From a checkpoint of a small transformer trained on Wikipedia: 10 layers, no biases in attention or MLP.
MLP neurons of a small language model. Each row is named by its layer, matrix (up: input weights; down: output weights) and neuron, and shows model dimensions 0-95. Each number is 200 + 20 x the weight over its row's rms, rounded and kept within 0 to 999.
After each neuron's rows, "fires after" lists the tokens most often just before its 100 highest values on Wikipedia text that the model never trained on.

L7.up418,185,148,221,214,193,199,185,203,181,192,220,190,212,172,209,199,217,205,195,204,174,181,203,187,206,153,196,185,182,184,204,200,176,206,204,235,219,200,194,162,192,234,190,182,250,230,214,203,214,228,208,168,223,222,203,214,194,195,220,209,147,214,184,192,222,217,223,190,201,196,203,186,203,194,198,161,171,216,206,233,178,199,177,181,204,186,193,196,238,160,202,209,260,209,187,181
L7.down418,210,200,194,185,193,222,212,198,205,190,209,180,189,226,194,201,187,199,201,211,168,176,193,218,178,195,152,202,156,222,252,234,189,196,212,204,196,203,202,206,177,189,192,210,194,190,183,182,212,234,215,219,178,193,180,207,207,239,184,196,198,217,190,174,214,190,202,179,210,209,194,194,199,182,180,197,206,198,187,207,240,199,188,192,175,171,224,203,205,181,207,169,192,157,217,217
fires after: " ", " as", " and", " +", " the", ";"

L4.up84,226,227,199,193,187,178,146,198,173,216,218,202,215,172,179,193,212,191,222,190,214,147,203,201,216,190,197,206,235,211,172,213,191,208,158,200,183,204,166,183,219,206,157,230,224,201,208,222,190,200,192,193,167,200,241,218,163,177,171,218,209,182,170,199,199,210,205,219,206,173,170,183,199,218,221,156,202,246,184,192,197,190,165,189,172,187,188,230,209,195,183,213,193,168,173,192
L4.down84,194,211,181,208,204,192,210,196,211,184,189,217,191,202,197,187,201,213,200,196,209,180,218,221,230,224,197,196,136,224,199,190,191,196,194,197,236,215,204,172,222,189,233,205,213,158,212,231,208,223,205,226,183,234,198,139,228,186,181,222,221,206,220,168,214,182,241,238,184,186,178,190,231,252,207,187,212,212,181,231,185,212,205,195,200,196,189,176,179,193,158,234,184,204,179,198
fires after: " ", " ("

L7.up16,190,202,210,189,241,205,211,218,211,218,239,215,178,213,214,203,224,213,216,221,198,209,214,218,218,195,179,183,240,178,217,162,209,185,218,206,184,193,198,204,249,187,193,185,191,205,224,192,174,193,225,186,217,211,204,188,203,203,230,211,212,197,197,209,216,189,197,166,197,214,184,215,212,198,211,190,185,196,149,265,222,196,206,177,224,251,217,178,182,189,221,162,203,223,182,200
L7.down16,219,220,210,158,198,197,166,166,168,176,215,211,211,231,198,215,235,206,189,229,166,180,211,189,234,182,240,187,182,206,227,181,202,192,213,207,198,222,203,195,199,226,221,201,199,194,196,179,200,188,201,198,190,215,198,190,208,199,213,173,199,196,228,194,201,212,227,186,214,212,232,203,247,207,194,193,222,192,207,231,219,211,217,224,180,182,184,214,210,223,242,207,200,196,214,150
fires after: "\n", " Rank", ".", " Pos"

L4.up711,186,248,214,190,183,204,174,172,206,201,219,188,190,184,144,182,198,179,197,227,202,200,185,215,199,183,205,187,205,127,184,199,181,193,183,199,205,183,154,209,204,150,213,181,168,184,171,214,190,205,216,204,170,200,205,223,198,213,191,187,208,203,164,217,193,199,172,245,204,189,190,216,200,216,217,192,172,202,189,197,172,213,200,217,189,208,214,207,209,221,217,227,210,186,196,199
L4.down711,196,213,222,173,206,216,195,216,204,180,201,180,199,182,252,203,207,186,192,167,185,192,206,237,205,190,169,223,219,213,236,231,221,181,246,198,204,209,191,196,212,204,215,215,162,197,210,200,194,177,174,202,208,210,205,225,178,186,227,236,180,182,192,181,192,188,234,218,189,195,193,205,187,203,205,193,216,181,204,177,216,175,235,178,214,184,189,209,186,197,219,230,188,180,168,188
fires after: " |", " ", "|", "3"

L7.up429,192,209,220,229,196,197,205,187,175,236,218,207,220,202,216,222,182,198,170,210,174,210,197,245,187,199,206,218,194,205,175,190,205,190,187,201,187,182,196,186,220,240,141,187,149,216,204,157,174,213,212,244,177,202,212,198,197,207,202,211,194,200,193,190,203,218,175,175,206,232,185,191,203,192,201,168,211,149,212,216,196,206,206,185,215,186,211,232,189,204,208,235,222,157,208,187
L7.down429,210,174,197,197,200,199,216,197,198,177,215,183,177,190,216,186,197,235,198,204,212,167,201,181,215,192,142,201,208,203,197,214,168,195,203,202,198,223,195,196,190,184,213,226,208,199,234,177,219,189,219,178,226,205,138,175,182,221,235,183,178,203,164,209,179,212,180,213,194,180,218,214,206,191,211,228,188,230,175,206,188,190,191,201,149,195,178,207,232,214,194,161,160,240,197,183
fires after: "\n", " streaming", "HS"

L2.up406,215,193,200,212,208,201,212,212,215,239,191,227,196,195,235,216,219,194,194,219,211,199,180,210,199,202,172,169,222,157,182,190,170,209,221,207,189,183,177,205,220,182,200,192,200,162,226,197,211,168,218,204,211,215,221,188,203,198,224,188,221,248,177,210,215,180,192,248,185,242,205,235,185,215,196,195,210,167,196,237,218,207,217,194,203,170,188,182,177,202,192,164,222,201,217,214
L2.down406,203,212,187,213,207,207,194,170,199,201,182,219,188,185,172,197,190,205,199,176,192,206,214,200,222,192,28,140,190,231,196,187,203,202,200,188,187,193,202,202,217,227,193,203,206,198,205,177,183,184,228,190,222,202,213,196,163,197,199,210,208,210,187,159,188,248,194,193,211,228,194,207,193,207,224,197,207,199,203,196,196,189,196,196,189,214,219,215,201,221,214,222,190,212,191,196
fires after: " |", "-", "\n", "|"

L4.up213,202,197,220,193,199,210,211,210,210,204,175,220,218,228,180,184,199,211,185,193,201,218,234,148,173,162,205,199,207,223,192,206,219,209,213,179,203,214,178,205,209,175,200,195,206,225,192,228,201,182,194,191,187,200,192,212,170,194,248,197,178,214,189,193,225,200,176,199,196,203,188,209,193,205,184,190,185,179,226,244,213,211,214,189,219,195,202,182,228,183,200,223,262,201,214,172
L4.down213,209,184,231,191,227,221,183,211,188,175,188,216,172,195,206,217,160,205,215,161,173,231,177,194,211,168,170,223,189,202,228,199,201,196,190,223,223,177,195,202,199,146,192,196,164,222,180,179,202,184,201,209,230,199,198,204,209,183,190,228,179,200,222,155,182,192,185,203,199,179,229,204,145,181,202,201,184,198,218,202,232,231,208,201,195,224,191,179,205,202,239,190,197,201,221,176
fires after: "1", "9", "2", "0", "7"

L4.up735,200,221,188,229,179,206,198,198,206,177,199,213,202,250,201,202,184,207,173,219,188,228,225,202,210,153,191,185,205,183,198,201,208,225,178,213,226,180,194,192,224,194,196,217,226,215,194,176,193,206,217,229,212,191,202,207,178,173,215,189,200,174,208,243,204,194,215,215,223,207,198,212,222,229,190,215,192,184,211,186,206,185,206,177,187,208,194,237,190,184,222,200,234,183,195,227
L4.down735,204,166,207,154,182,209,209,229,173,205,190,208,195,203,183,187,188,186,221,173,194,217,192,238,198,179,189,208,178,212,189,171,197,215,218,236,201,174,215,199,187,146,213,180,186,175,226,201,184,216,212,219,219,162,229,215,209,183,211,169,221,218,223,194,215,176,207,209,215,180,188,203,209,234,190,208,196,204,196,187,219,208,212,220,198,234,171,199,218,181,201,198,212,191,174,183
fires after: " ", " |"

L7.up109,210,162,209,206,182,145,219,257,202,187,162,174,209,173,147,192,186,211,188,176,227,210,163,237,188,182,190,191,215,185,182,194,190,200,252,186,209,208,177,182,205,201,200,187,217,222,217,211,183,184,206,153,218,164,178,192,186,174,216,172,196,209,176,213,206,185,201,191,212,198,197,193,221,214,202,206,207,195,229,165,197,192,195,167,200,177,190,199,217,190,173,175,205,192,217,180
L7.down109,171,218,224,173,219,208,184,154,182,178,197,224,207,203,214,187,236,195,194,206,203,190,201,195,246,250,257,208,179,221,219,216,201,197,182,215,174,169,210,209,191,197,218,204,199,195,183,205,205,204,186,220,183,197,198,214,238,225,194,234,197,186,207,197,214,219,198,173,164,221,192,191,190,170,203,169,214,195,181,227,197,242,207,183,201,203,203,214,185,183,187,203,199,212,219,226
fires after: " (", " ", "\n"

L2.up585,183,207,198,141,231,228,186,198,212,198,207,207,179,193,198,230,197,209,212,161,236,207,205,236,178,191,197,202,208,218,173,206,200,178,200,194,200,208,198,225,189,197,216,235,226,210,214,194,211,225,190,221,220,227,157,209,206,193,214,179,200,174,205,193,233,206,198,184,274,203,205,174,215,206,171,199,209,197,194,184,197,215,184,194,193,197,228,212,196,213,184,210,211,224,136,225
L2.down585,182,187,197,206,231,195,203,183,208,195,203,168,211,198,201,179,202,206,183,197,177,206,170,204,149,173,206,225,208,198,240,151,190,200,173,228,203,209,215,186,195,200,196,190,241,196,211,226,224,227,152,163,247,229,193,220,216,189,205,180,222,186,237,201,183,184,204,183,173,208,235,224,191,252,196,207,223,218,232,189,186,155,183,176,189,193,154,190,203,186,200,209,171,172,195,219
fires after: "\n", ".", " number", " Academy", " W"

L7.up39,179,223,189,196,206,191,144,179,188,210,196,226,181,199,224,218,204,191,157,189,207,197,183,217,208,164,199,202,221,188,184,202,205,206,209,194,251,203,190,188,231,177,180,190,175,191,201,164,241,215,202,199,199,204,205,214,215,185,216,218,233,236,200,225,186,198,239,189,214,251,189,208,190,194,173,217,189,205,181,204,246,213,227,204,246,221,198,182,207,218,200,155,222,215,210,202
L7.down39,221,216,183,221,186,221,212,239,215,192,202,205,209,184,171,166,208,186,214,201,192,187,155,188,209,226,181,207,197,204,199,179,221,202,196,189,193,191,229,168,215,195,218,198,201,221,246,213,220,142,193,184,229,175,177,178,189,229,201,195,199,201,254,171,184,226,212,222,218,194,205,177,221,197,229,156,195,197,210,180,171,207,200,185,175,202,240,179,211,182,175,224,205,219,176,208
fires after: "\n", " the"

L4.up473,229,167,192,203,224,163,207,198,229,201,201,193,197,208,181,161,211,186,213,211,152,219,183,191,212,169,196,199,189,195,201,197,235,209,194,183,211,193,170,212,191,187,195,202,218,214,162,224,191,150,196,203,183,201,188,174,155,204,218,178,167,191,202,210,235,210,210,190,196,227,208,198,167,188,207,204,217,173,182,191,206,213,231,197,221,197,188,155,209,192,176,177,220,229,155,180
L4.down473,169,186,210,200,216,232,193,223,173,176,190,180,177,195,183,171,193,201,173,204,183,220,199,218,200,193,231,184,179,191,222,193,217,191,220,206,202,186,206,202,194,197,187,222,200,218,213,151,228,178,167,213,219,161,150,222,184,207,197,210,214,189,193,214,214,204,215,193,231,234,224,155,169,231,179,201,216,217,182,205,196,231,189,206,179,228,205,206,213,181,175,202,192,190,214,222
fires after: " |", " In"

L4.up706,199,227,225,221,229,188,207,196,192,186,167,208,194,182,158,233,208,185,218,181,162,193,198,203,229,192,200,195,133,189,154,175,207,208,225,149,226,178,208,205,229,188,202,193,190,200,220,218,190,236,187,213,225,201,204,185,154,209,172,193,190,193,168,234,212,199,211,231,238,209,201,224,217,173,218,232,227,196,213,211,199,188,182,180,200,205,190,211,201,184,192,146,239,185,207,226
L4.down706,162,226,183,167,223,208,194,229,191,200,215,198,206,195,188,222,250,158,187,184,209,216,197,218,190,177,172,216,177,204,222,186,165,183,209,196,207,211,196,219,185,232,204,216,201,190,194,214,163,205,155,215,207,189,210,180,194,228,203,190,224,195,190,178,163,244,197,195,190,166,201,203,168,189,190,218,183,204,183,208,171,222,193,196,213,200,216,227,197,190,172,206,217,188,196,225
fires after: " |", "|", " ", " (", "-"

L4.up142,199,172,229,197,214,194,196,205,199,208,186,211,216,171,204,193,170,199,204,190,205,206,239,212,196,213,202,203,180,207,201,188,193,175,198,180,199,164,185,194,201,200,192,219,206,220,175,174,249,195,178,183,223,170,173,176,229,177,210,189,189,202,167,177,211,186,207,201,201,225,220,203,228,174,221,205,168,181,167,182,204,213,184,167,201,210,192,170,220,222,178,213,210,197,199,204
L4.down142,194,175,184,214,209,184,224,232,254,225,202,233,200,211,189,212,200,185,173,232,230,200,197,213,231,180,157,230,227,207,221,258,191,207,154,213,194,209,229,198,209,197,174,199,201,206,226,183,205,222,197,201,210,220,178,176,195,228,208,207,203,211,217,223,212,196,194,180,201,193,193,216,204,261,229,178,224,193,174,216,204,193,178,199,197,178,228,204,184,196,194,186,214,202,203,203
fires after: " |", "-"

L4.up693,197,166,234,195,190,189,227,189,166,206,188,203,194,180,178,237,215,184,208,207,187,195,234,187,228,231,194,203,195,156,205,190,173,210,204,192,220,183,228,186,225,204,222,230,226,224,204,210,196,192,200,166,224,183,203,194,215,236,209,231,212,197,196,184,232,191,190,191,221,199,225,219,206,242,185,171,204,174,212,193,186,240,189,222,190,179,190,176,224,234,198,188,202,202,231,173
L4.down693,193,243,151,191,236,192,189,242,235,201,192,176,204,222,163,201,250,218,183,174,196,215,195,206,191,183,167,169,188,205,219,194,189,173,189,221,200,228,204,218,186,203,225,179,161,209,188,210,216,194,180,186,200,196,216,189,175,199,211,177,189,209,182,267,182,202,204,193,221,188,182,217,211,208,245,245,222,188,190,216,209,169,200,222,217,198,230,192,215,193,188,224,211,194,208,189
fires after: "2", " ", "0", "1"

L2.up586,201,199,165,211,183,186,200,204,226,219,213,217,226,213,197,214,213,207,191,203,191,190,188,204,197,214,183,188,238,193,210,204,170,226,189,198,201,187,174,187,184,182,205,199,196,169,172,153,219,193,202,212,202,204,196,180,185,172,237,163,236,234,187,229,214,167,261,223,221,249,198,219,209,198,191,225,193,203,203,183,243,181,180,174,197,163,199,198,184,216,205,141,211,188,212,199
L2.down586,206,203,204,200,203,179,172,187,177,197,196,215,209,194,169,169,189,209,215,181,223,208,221,209,199,183,55,184,183,210,165,165,192,187,210,190,178,200,205,197,194,212,197,204,213,197,201,194,225,208,198,209,202,219,203,217,187,218,229,223,182,215,217,170,179,221,196,198,204,205,227,188,211,194,207,184,221,173,213,188,183,217,222,228,153,224,197,209,196,223,181,204,197,221,208,182
fires after: "\n", "-", "2", "|", " (", "."

L4.up620,187,214,224,214,206,168,181,216,178,205,193,182,226,194,187,227,198,168,215,207,177,217,185,199,157,176,198,202,195,207,196,198,198,215,177,170,143,196,216,192,195,233,191,213,241,263,208,188,207,180,190,200,202,192,214,175,199,156,193,209,218,171,205,171,239,247,219,199,213,155,209,217,190,211,150,179,209,216,207,194,216,221,195,189,212,197,166,185,208,185,179,167,205,177,203,172
L4.down620,179,179,185,223,212,238,212,190,192,188,206,204,228,224,157,197,192,234,204,205,215,215,213,210,217,172,204,192,170,175,200,209,156,197,221,207,191,163,192,161,184,234,224,221,238,188,212,173,200,204,198,196,205,222,220,198,211,200,178,200,221,197,190,227,190,222,201,175,229,186,156,216,191,233,198,211,239,218,160,201,178,204,190,167,183,222,213,163,223,170,164,231,192,192,193,212
fires after: " ", "9", "7", " ISBN", " is", "=="

L4.up555,204,219,197,180,191,202,176,192,208,218,205,191,207,172,223,237,184,196,199,196,198,185,204,212,189,194,187,203,195,195,178,183,180,200,198,187,226,190,194,206,208,232,188,169,191,231,167,185,216,228,196,170,198,189,194,175,215,172,217,224,212,211,183,225,208,232,255,213,209,149,210,183,196,211,183,160,220,165,246,217,185,235,183,183,189,222,209,219,226,157,179,177,246,181,202,215
L4.down555,171,179,192,177,189,203,210,208,215,210,210,195,231,201,219,183,258,199,180,183,212,231,186,172,221,208,184,217,201,189,188,214,207,208,225,218,209,158,200,219,201,201,220,180,204,183,226,219,205,194,209,181,198,206,190,183,199,193,183,186,214,196,194,220,194,188,193,192,197,151,140,234,188,177,211,207,197,188,187,193,188,244,193,206,204,208,213,176,187,185,210,190,227,203,194,203
fires after: "\n", " was", "|"

L4.up563,185,219,204,207,174,189,172,204,210,200,231,186,193,179,200,209,221,189,186,204,232,192,186,204,233,232,207,203,209,191,204,192,193,194,190,203,217,212,171,192,208,260,167,181,204,219,179,192,170,218,206,193,192,213,193,162,194,185,177,191,233,194,178,271,220,227,215,218,208,197,200,209,196,214,213,234,175,211,213,195,209,203,214,230,197,215,191,206,191,196,182,196,192,172,175,201
L4.down563,149,191,200,175,208,232,231,219,172,203,168,228,218,199,186,202,215,184,217,210,199,187,210,219,215,232,157,240,183,203,222,212,203,218,261,169,159,198,184,187,203,232,192,204,171,161,202,210,190,193,196,213,189,200,211,197,190,226,222,189,214,178,196,190,186,188,211,206,210,170,223,210,190,196,187,162,189,209,196,142,174,192,243,195,225,188,207,189,208,198,215,206,236,184,170,218
fires after: "\n", " |", " age", " \""

L4.up355,216,226,245,211,188,204,203,187,189,172,219,180,216,190,181,201,223,225,200,201,223,161,208,200,211,183,207,187,194,207,193,207,177,188,192,157,143,189,218,208,241,190,166,195,237,257,201,196,195,191,195,191,194,189,181,165,172,184,199,156,224,189,193,225,180,223,207,234,200,164,177,211,200,214,202,215,211,221,211,188,198,213,166,178,189,215,207,206,196,178,212,184,216,143,193,184
L4.down355,188,204,225,170,187,234,218,202,239,177,195,228,236,163,157,182,188,198,211,173,196,187,200,219,210,219,233,245,164,223,180,198,170,199,204,209,164,179,196,188,174,201,225,223,197,172,205,211,202,217,185,216,208,209,192,167,202,184,202,209,171,173,216,179,187,243,221,206,179,185,191,227,213,226,199,202,198,206,200,214,220,193,259,213,193,197,223,192,189,177,169,219,191,207,184,205
fires after: "1", " ", "9", " ISBN", " (", " a"

L2.up71,203,203,188,190,199,188,207,227,246,201,207,205,231,189,213,190,224,185,195,182,218,179,176,193,183,209,189,183,202,188,167,195,179,194,220,204,202,185,246,188,200,186,228,200,223,201,164,180,198,201,215,187,225,197,158,180,203,161,212,167,194,194,208,189,206,160,221,177,237,216,199,229,212,188,204,184,173,221,194,198,241,183,194,146,164,178,200,183,204,200,184,172,214,194,217,206
L2.down71,207,185,194,199,206,198,208,200,171,206,190,171,186,217,171,159,212,194,211,209,174,213,164,217,242,213,133,167,219,230,225,228,226,186,190,196,187,180,217,174,199,208,198,197,163,195,204,205,167,185,189,205,190,201,200,207,200,220,186,208,219,185,198,199,205,213,177,203,179,185,175,217,228,161,218,207,188,210,185,172,208,217,213,173,142,200,180,189,181,206,197,227,181,207,214,191
fires after: "\n", "-", " \"", " (", " there", "."

L4.up471,194,195,167,227,226,163,204,193,181,193,178,222,221,226,177,197,148,195,231,235,213,186,197,205,174,185,188,197,189,184,201,202,213,222,195,195,204,184,182,203,206,208,207,214,231,198,214,202,197,179,200,215,209,204,200,198,195,197,234,223,216,207,212,226,230,193,209,191,228,247,216,200,191,243,191,202,200,192,206,181,224,181,195,168,160,180,184,216,192,179,191,185,243,189,201,193
L4.down471,216,172,219,209,214,196,189,217,170,225,197,195,179,195,201,177,203,202,220,149,214,243,181,241,175,222,124,202,194,203,201,157,177,201,199,239,176,175,182,202,182,175,192,202,189,165,217,224,209,200,232,218,188,201,221,183,203,205,208,203,214,197,219,213,215,188,222,213,213,165,215,198,184,211,212,217,204,211,194,193,204,214,185,216,201,203,211,197,217,188,200,232,174,177,216,216
fires after: "\n", " ", " to", " zone", " in"

L4.up339,189,197,211,215,219,212,215,181,178,201,179,170,195,184,207,204,234,195,187,207,211,159,201,195,236,237,205,210,191,225,207,185,195,186,168,160,165,165,201,188,244,208,188,194,194,251,173,249,192,213,199,214,167,201,216,191,210,224,185,197,206,228,193,198,201,204,186,195,213,176,208,195,203,198,186,177,197,178,249,202,169,215,180,202,172,159,206,189,220,192,204,210,214,187,191,181
L4.down339,214,199,213,178,225,206,190,223,215,184,181,218,188,205,204,191,224,209,221,180,192,188,223,231,207,172,175,166,175,222,185,193,205,189,215,173,192,196,208,210,189,191,211,213,193,178,196,236,231,199,173,200,186,217,202,215,233,184,211,186,179,174,195,193,177,218,219,231,170,151,194,196,203,168,197,211,184,175,181,229,171,217,196,211,198,220,168,176,211,227,218,198,216,244,202,211
fires after: "|", "1", " in", "\n", " "

L7.up29,219,224,222,200,212,211,203,148,218,205,197,224,201,195,204,182,193,200,161,235,171,185,223,201,205,248,205,211,191,165,209,207,205,215,205,207,186,182,193,171,209,196,202,194,163,181,264,191,176,201,184,202,183,190,207,231,229,193,181,222,215,207,217,199,208,193,193,230,209,220,194,223,156,194,168,191,164,192,174,221,214,217,205,201,173,180,207,210,203,182,198,209,207,206,187,215
L7.down29,179,189,193,177,198,195,182,176,205,183,216,178,195,202,207,188,215,178,210,204,235,185,203,178,177,188,276,292,209,194,201,207,180,212,215,190,191,191,213,233,205,251,210,204,192,211,201,225,179,194,158,228,176,201,220,232,185,181,228,183,202,162,189,204,205,187,195,167,180,190,194,180,213,211,208,235,234,209,186,166,230,204,188,196,206,211,213,218,168,183,184,203,212,210,181,188
fires after: "0", "1", "2", "4", "9"

L4.up88,225,186,215,205,207,191,207,208,209,186,206,229,179,194,152,185,196,199,192,215,150,211,168,210,177,205,195,180,155,200,223,203,218,213,198,169,252,193,182,226,177,176,204,223,212,190,182,201,202,202,185,201,169,214,153,165,180,209,197,180,198,226,223,215,147,243,207,224,216,241,201,170,190,210,174,184,211,205,188,197,195,175,211,195,186,197,205,193,168,178,193,248,226,252,208,216
L4.down88,187,214,192,216,221,187,203,213,188,206,211,182,195,173,208,220,190,192,174,210,200,181,240,236,223,203,205,224,176,164,212,245,212,204,177,252,213,184,190,200,208,173,188,192,242,214,179,189,217,172,224,190,185,188,183,228,181,221,197,215,223,184,205,204,217,238,210,165,229,200,198,144,198,247,216,234,210,202,190,189,197,197,173,216,204,205,171,209,206,215,178,222,186,196,208,178
fires after: " |", "3", "2"

L4.up354,185,245,218,219,216,177,238,204,199,172,168,203,204,205,214,221,207,195,212,186,193,189,243,183,182,186,191,185,199,197,183,211,185,232,188,187,203,187,201,186,231,186,228,216,198,235,216,227,202,213,185,194,185,205,199,203,181,197,236,198,197,207,178,223,212,243,217,210,236,155,189,203,230,226,172,178,196,192,229,212,204,233,180,189,216,207,217,199,215,190,208,199,220,177,226,195
L4.down354,204,199,203,182,182,197,210,238,207,216,184,207,207,175,214,223,216,180,183,236,194,208,219,192,195,160,235,198,184,236,170,204,185,185,210,210,242,176,214,217,209,186,233,174,192,223,196,207,185,204,175,179,222,188,196,186,209,210,197,199,192,183,201,193,177,185,187,177,232,202,155,197,187,221,222,224,193,200,196,213,210,253,175,212,225,216,178,178,220,205,201,210,216,193,190,175
fires after: " ", " (", "1", "2"

L4.up242,227,201,200,220,224,170,238,160,202,186,225,220,192,177,172,218,184,188,154,174,182,217,200,185,246,219,202,183,188,194,195,199,206,200,226,181,223,175,206,200,187,204,203,195,197,148,167,182,209,189,213,172,240,193,176,184,192,197,203,209,193,202,167,264,207,184,189,227,220,256,186,170,177,228,214,201,212,208,205,209,178,201,200,203,187,209,208,198,202,237,226,191,203,246,199,210
L4.down242,175,203,176,201,219,183,210,236,216,193,201,193,197,196,201,239,210,154,151,183,211,225,216,207,190,197,206,260,195,197,193,240,233,199,210,191,201,232,209,224,168,189,207,183,203,214,202,181,220,152,166,187,186,196,186,175,182,204,192,184,213,219,178,229,197,204,235,186,225,202,218,185,202,211,228,212,216,189,179,212,191,218,191,223,197,195,225,232,184,210,197,211,186,179,192,196
fires after: " |", "-"

L4.up362,179,161,227,199,175,207,199,209,196,208,211,205,207,180,212,208,225,197,205,215,211,170,200,166,197,239,196,198,178,168,182,199,182,190,190,187,244,183,209,163,198,249,188,207,219,204,189,221,204,223,180,201,241,206,221,188,234,218,209,207,188,200,206,169,203,177,199,186,206,186,201,206,193,206,208,191,190,184,195,205,185,213,196,190,185,171,206,196,180,220,214,162,216,188,196,226
L4.down362,213,192,171,223,203,184,180,246,211,220,186,236,199,223,168,231,177,199,188,210,218,163,207,193,199,211,149,193,196,224,206,209,209,193,196,218,205,228,196,215,208,202,188,199,188,197,229,224,197,189,171,207,202,233,198,183,188,195,220,196,203,222,220,185,203,165,196,234,198,204,173,223,218,214,196,203,227,187,143,190,173,196,188,192,194,191,188,185,175,209,172,183,204,210,183,184
fires after: "1", "2", " the", " as", " of"

L7.up200,176,191,219,208,215,178,194,195,189,220,195,233,214,191,225,205,195,222,237,199,180,165,230,226,211,231,189,200,218,198,191,177,177,203,169,229,201,203,182,184,219,232,191,165,183,207,190,193,204,213,223,214,199,201,199,209,219,169,201,209,216,243,191,171,196,218,175,211,215,190,189,219,183,213,199,215,160,216,197,196,189,171,192,208,244,204,243,203,170,227,234,183,163,202,230,224
L7.down200,169,209,215,210,197,214,186,201,227,176,205,175,214,195,180,171,219,160,191,217,226,224,205,174,178,199,183,225,201,240,217,212,212,170,201,190,178,184,212,228,164,229,227,195,166,218,216,159,228,189,196,211,215,187,220,170,200,207,232,191,205,193,207,189,229,212,182,204,168,185,240,228,190,161,192,170,198,219,173,196,238,184,203,210,200,203,203,226,194,198,212,211,198,196,163,197
fires after: "2", "0", "|", "'", " Votes", "4"

L7.up155,202,209,241,226,164,233,248,218,191,201,191,231,242,219,219,164,187,192,207,176,203,204,233,178,200,214,197,196,201,215,224,201,200,185,179,183,167,160,180,182,192,188,183,164,219,229,200,178,165,195,190,220,186,218,234,182,189,192,189,213,225,207,211,191,226,192,224,222,188,224,183,205,195,201,190,201,175,192,211,204,194,201,195,210,198,201,208,242,241,222,192,198,188,215,217,160
L7.down155,200,190,194,188,186,204,184,205,217,201,224,197,184,197,210,190,181,220,158,221,232,186,209,186,140,173,182,234,192,225,184,174,168,233,192,237,212,199,223,234,204,200,217,203,200,194,242,204,224,228,175,201,209,185,175,196,198,226,195,197,206,219,207,211,178,200,184,194,167,184,223,189,207,195,184,202,234,206,195,214,191,179,189,225,219,216,204,195,199,239,205,244,192,185,185,211
fires after: "2", "1", " of", "0"

L4.up691,211,213,183,200,222,190,194,183,234,172,211,225,219,188,211,197,223,201,167,162,191,195,183,195,200,225,199,208,189,201,210,184,174,193,226,183,181,199,168,215,175,176,239,193,241,229,207,180,175,159,197,217,182,192,185,185,208,182,224,182,203,214,231,219,207,215,216,184,221,240,180,202,182,188,230,195,206,220,205,187,198,192,203,172,178,212,205,198,165,152,193,169,233,183,182,176
L4.down691,196,176,214,182,229,203,208,228,183,227,200,200,158,183,222,186,194,218,205,155,195,217,184,203,201,216,102,163,174,203,206,176,212,207,219,216,183,182,236,206,193,172,216,206,191,210,195,185,230,206,195,231,204,179,204,219,207,180,211,203,186,160,210,203,205,234,216,191,197,181,245,193,200,226,191,215,192,193,222,186,205,183,187,231,203,174,183,171,185,181,172,213,192,230,189,207
fires after: ".", " (", "-", " \"", " |", " un"

L4.up657,204,228,157,202,191,225,165,216,204,194,178,171,199,168,154,230,215,184,212,217,218,181,202,237,213,198,200,206,177,210,169,190,217,209,224,146,214,207,159,196,196,215,177,190,195,199,215,201,172,186,197,216,168,198,204,217,146,215,179,195,187,204,187,220,221,207,188,215,189,174,179,213,203,180,201,206,228,237,210,185,203,190,193,178,205,192,192,206,184,169,167,188,244,192,186,198
L4.down657,176,219,239,190,169,181,199,214,210,190,188,212,149,201,192,191,201,204,228,193,213,215,185,212,193,218,119,240,218,225,237,169,193,198,182,221,202,227,208,225,213,213,194,246,208,188,202,235,203,217,188,219,200,242,192,199,224,204,207,221,229,207,214,164,204,183,190,224,180,175,208,203,179,205,181,164,196,227,209,171,207,223,203,197,200,192,186,205,205,177,197,209,232,197,201,212
fires after: "\n", ".", " ", " •", " ("